config = dict(
    n_head=2,
    head_dim=64,
    vocab_size=1542,
    activation='relu',
    norm_place='pre',
    qk_norm=False,
    init_std_qkv=0.0421,
    init_std_o=0.00695,
    init_std_down=0.00254,
    init_out_by_depth=True,
    lr_mult_o=0.976,
    decay_fraction=0.918,
    seq_len=512,
    doc_mask=False,
)
MLP neurons of a small language model. Each row is named by its layer, matrix (up: input weights) and neuron, and shows model dimensions 0-127. Each number is 200 + 30 x the weight over its row's rms, rounded and kept within 0 to 999.
After each neuron's rows, "fires on" lists the tokens most often at its 100 highest values on Wikipedia text that the model never trained on; "fires in" lists the words (lower case) most often at its 100 highest values on Wikipedia text that the model never trained on.

L6.up907,226,216,176,256,256,193,255,164,220,158,167,210,171,163,198,182,183,226,295,197,205,249,161,195,193,206,231,194,205,172,156,215,157,199,192,242,200,210,212,211,155,173,209,240,199,191,198,164,203,180,191,209,150,141,202,225,230,207,205,111,226,207,197,203,219,217,188,156,201,218,212,204,176,174,157,222,194,179,161,243,173,196,223,192,210,240,171,159,189,207,228,171,172,235,257,182,204,220,195,236,196,207,193,199,243,142,226,199,272,172,222,204,207,214,203,190,147,237,239,246,198,176,191,173,198,248,223,168
fires on: " It", " they", "it", "re", "er"
fires in: "it", "they", "theatre", "architecture", "architects"

L2.up222,238,179,170,171,198,224,263,220,162,191,259,223,256,195,211,252,150,174,212,213,226,178,173,205,183,188,155,207,179,203,155,167,207,241,216,235,199,167,190,212,199,247,146,217,215,150,204,257,166,141,224,201,195,173,173,236,189,265,189,158,190,199,212,216,199,174,175,209,167,212,209,213,252,148,227,181,168,221,230,167,169,223,244,208,214,176,158,195,182,223,239,180,167,209,258,176,201,234,218,245,218,145,198,222,221,192,157,220,206,223,165,159,192,177,233,255,196,170,161,223,232,230,203,253,149,186,215,210
fires on: " made", "ld", " found", " bu", "te", "pen"
fires in: "made", "held", "found", "built", "committee"

L17.up820,168,228,171,251,155,236,220,192,170,183,218,225,202,202,220,224,219,186,189,198,146,193,163,208,214,177,179,228,204,143,245,285,182,219,206,180,176,206,184,181,149,185,228,260,225,181,233,171,159,201,188,199,190,209,174,233,193,231,259,166,221,188,210,253,170,167,199,169,248,201,234,197,205,205,288,230,236,206,186,201,171,215,235,197,216,199,217,236,177,207,218,233,172,226,214,203,261,169,268,160,159,171,197,201,183,193,151,161,197,224,189,153,177,176,197,158,198,235,191,205,172,219,171,172,228,133,226,197
fires on: " June", " in", " October", " March", " September", " In"
fires in: "in", "june", "october", "september", "march"

L13.up599,210,183,206,132,267,183,199,220,176,144,180,235,222,194,151,145,191,203,174,247,198,173,188,155,237,220,189,287,167,200,226,233,170,218,192,240,177,175,216,206,219,189,211,207,262,174,226,231,208,219,148,263,237,217,236,188,229,170,198,229,196,236,182,215,221,181,202,234,222,175,222,190,179,198,181,206,207,238,209,179,139,153,189,231,182,168,176,182,203,156,191,233,168,187,170,205,213,198,215,158,270,213,131,190,187,170,168,189,240,200,208,229,220,254,173,206,185,234,193,213,173,219,184,238,208,223,189,218
fires on: " to", "ot", "ay", " can", " not", " I"
fires in: "to", "can", "may", "not", "cannot", "also"

L19.up714,187,201,179,199,151,259,193,197,133,172,224,200,162,237,196,218,215,196,177,223,209,173,134,210,258,152,179,217,201,185,175,210,182,220,220,206,224,201,176,207,223,237,186,229,192,204,211,205,199,190,192,223,173,224,164,196,192,238,214,219,255,191,206,266,198,216,162,183,232,149,204,205,226,205,239,213,115,278,180,227,206,155,239,192,232,205,197,203,141,220,219,157,166,209,220,166,234,181,200,196,185,245,225,215,209,195,206,166,208,211,206,205,223,201,230,196,156,172,157,204,138,235,208,185,250,184,208,199
fires on: " in", " In", "In", " Mar", "ab"
fires in: "in", "label", "april", "may"

L17.up213,181,218,155,215,231,196,185,179,185,219,207,185,174,186,167,206,187,233,145,215,173,241,145,231,253,209,174,266,184,228,203,235,193,181,194,202,178,212,188,226,199,210,215,203,228,237,202,155,182,243,140,208,158,161,223,166,285,222,200,203,150,222,127,176,203,252,183,221,230,247,224,187,173,157,238,188,243,186,197,187,214,159,175,256,212,180,157,173,202,195,170,200,216,220,120,243,181,205,239,212,226,174,168,177,203,165,194,225,269,201,176,200,284,196,190,216,182,237,154,241,242,202,223,245,206,197,172,202
fires on: " to", " not", " also", "p"
fires in: "to", "not", "also", "be", "must", "may"

L17.up710,185,211,233,241,201,214,225,233,206,184,198,190,220,200,210,235,242,195,200,133,183,183,169,181,239,184,187,184,233,154,174,183,146,225,194,188,210,229,171,171,190,189,235,234,220,171,190,168,269,212,165,216,161,241,245,174,218,171,203,187,227,228,231,234,175,199,252,150,159,184,261,163,217,200,246,249,237,236,138,198,176,177,213,151,220,217,199,205,203,187,198,127,209,203,211,209,199,189,208,160,146,171,226,169,261,184,245,168,156,171,259,174,222,204,181,222,220,159,228,247,143,190,222,204,203,180,228,185
fires on: " in", " In", "orn", "In"
fires in: "in", "born"

L2.up849,237,199,144,181,271,197,251,205,263,261,185,184,230,218,217,256,224,211,215,191,145,236,210,178,170,193,182,233,204,248,186,190,164,220,207,196,211,229,148,163,207,202,210,185,217,220,240,216,172,180,215,196,148,265,180,187,190,231,195,174,202,233,218,165,262,179,219,241,156,201,177,141,174,229,272,231,186,175,163,161,208,168,208,231,214,164,149,161,206,172,206,226,195,263,253,204,189,185,236,240,207,192,162,204,238,153,202,168,254,206,172,219,225,192,196,185,194,211,179,197,209,170,213,219,170,181,211,203
fires on: " also", " most", " not", " first", "est", " only"
fires in: "also", "most", "first", "not", "only", "of"

L2.up478,238,192,142,209,193,240,176,200,222,225,255,208,235,200,207,178,199,242,208,186,223,200,154,232,244,192,151,210,197,227,181,216,165,214,230,133,225,164,209,192,218,204,222,183,197,243,235,210,245,171,227,247,201,240,168,168,188,249,216,278,169,186,242,183,253,138,243,135,155,233,236,178,197,211,142,230,169,199,179,177,243,214,218,187,228,162,183,196,246,193,242,218,218,207,256,192,187,161,165,196,192,155,189,208,200,220,164,191,211,181,200,187,236,170,177,259,238,177,157,186,196,155,218,214,200,194,199,173
fires on: " first", " most", "ess", "ast", " one", " second"
fires in: "first", "most", "one"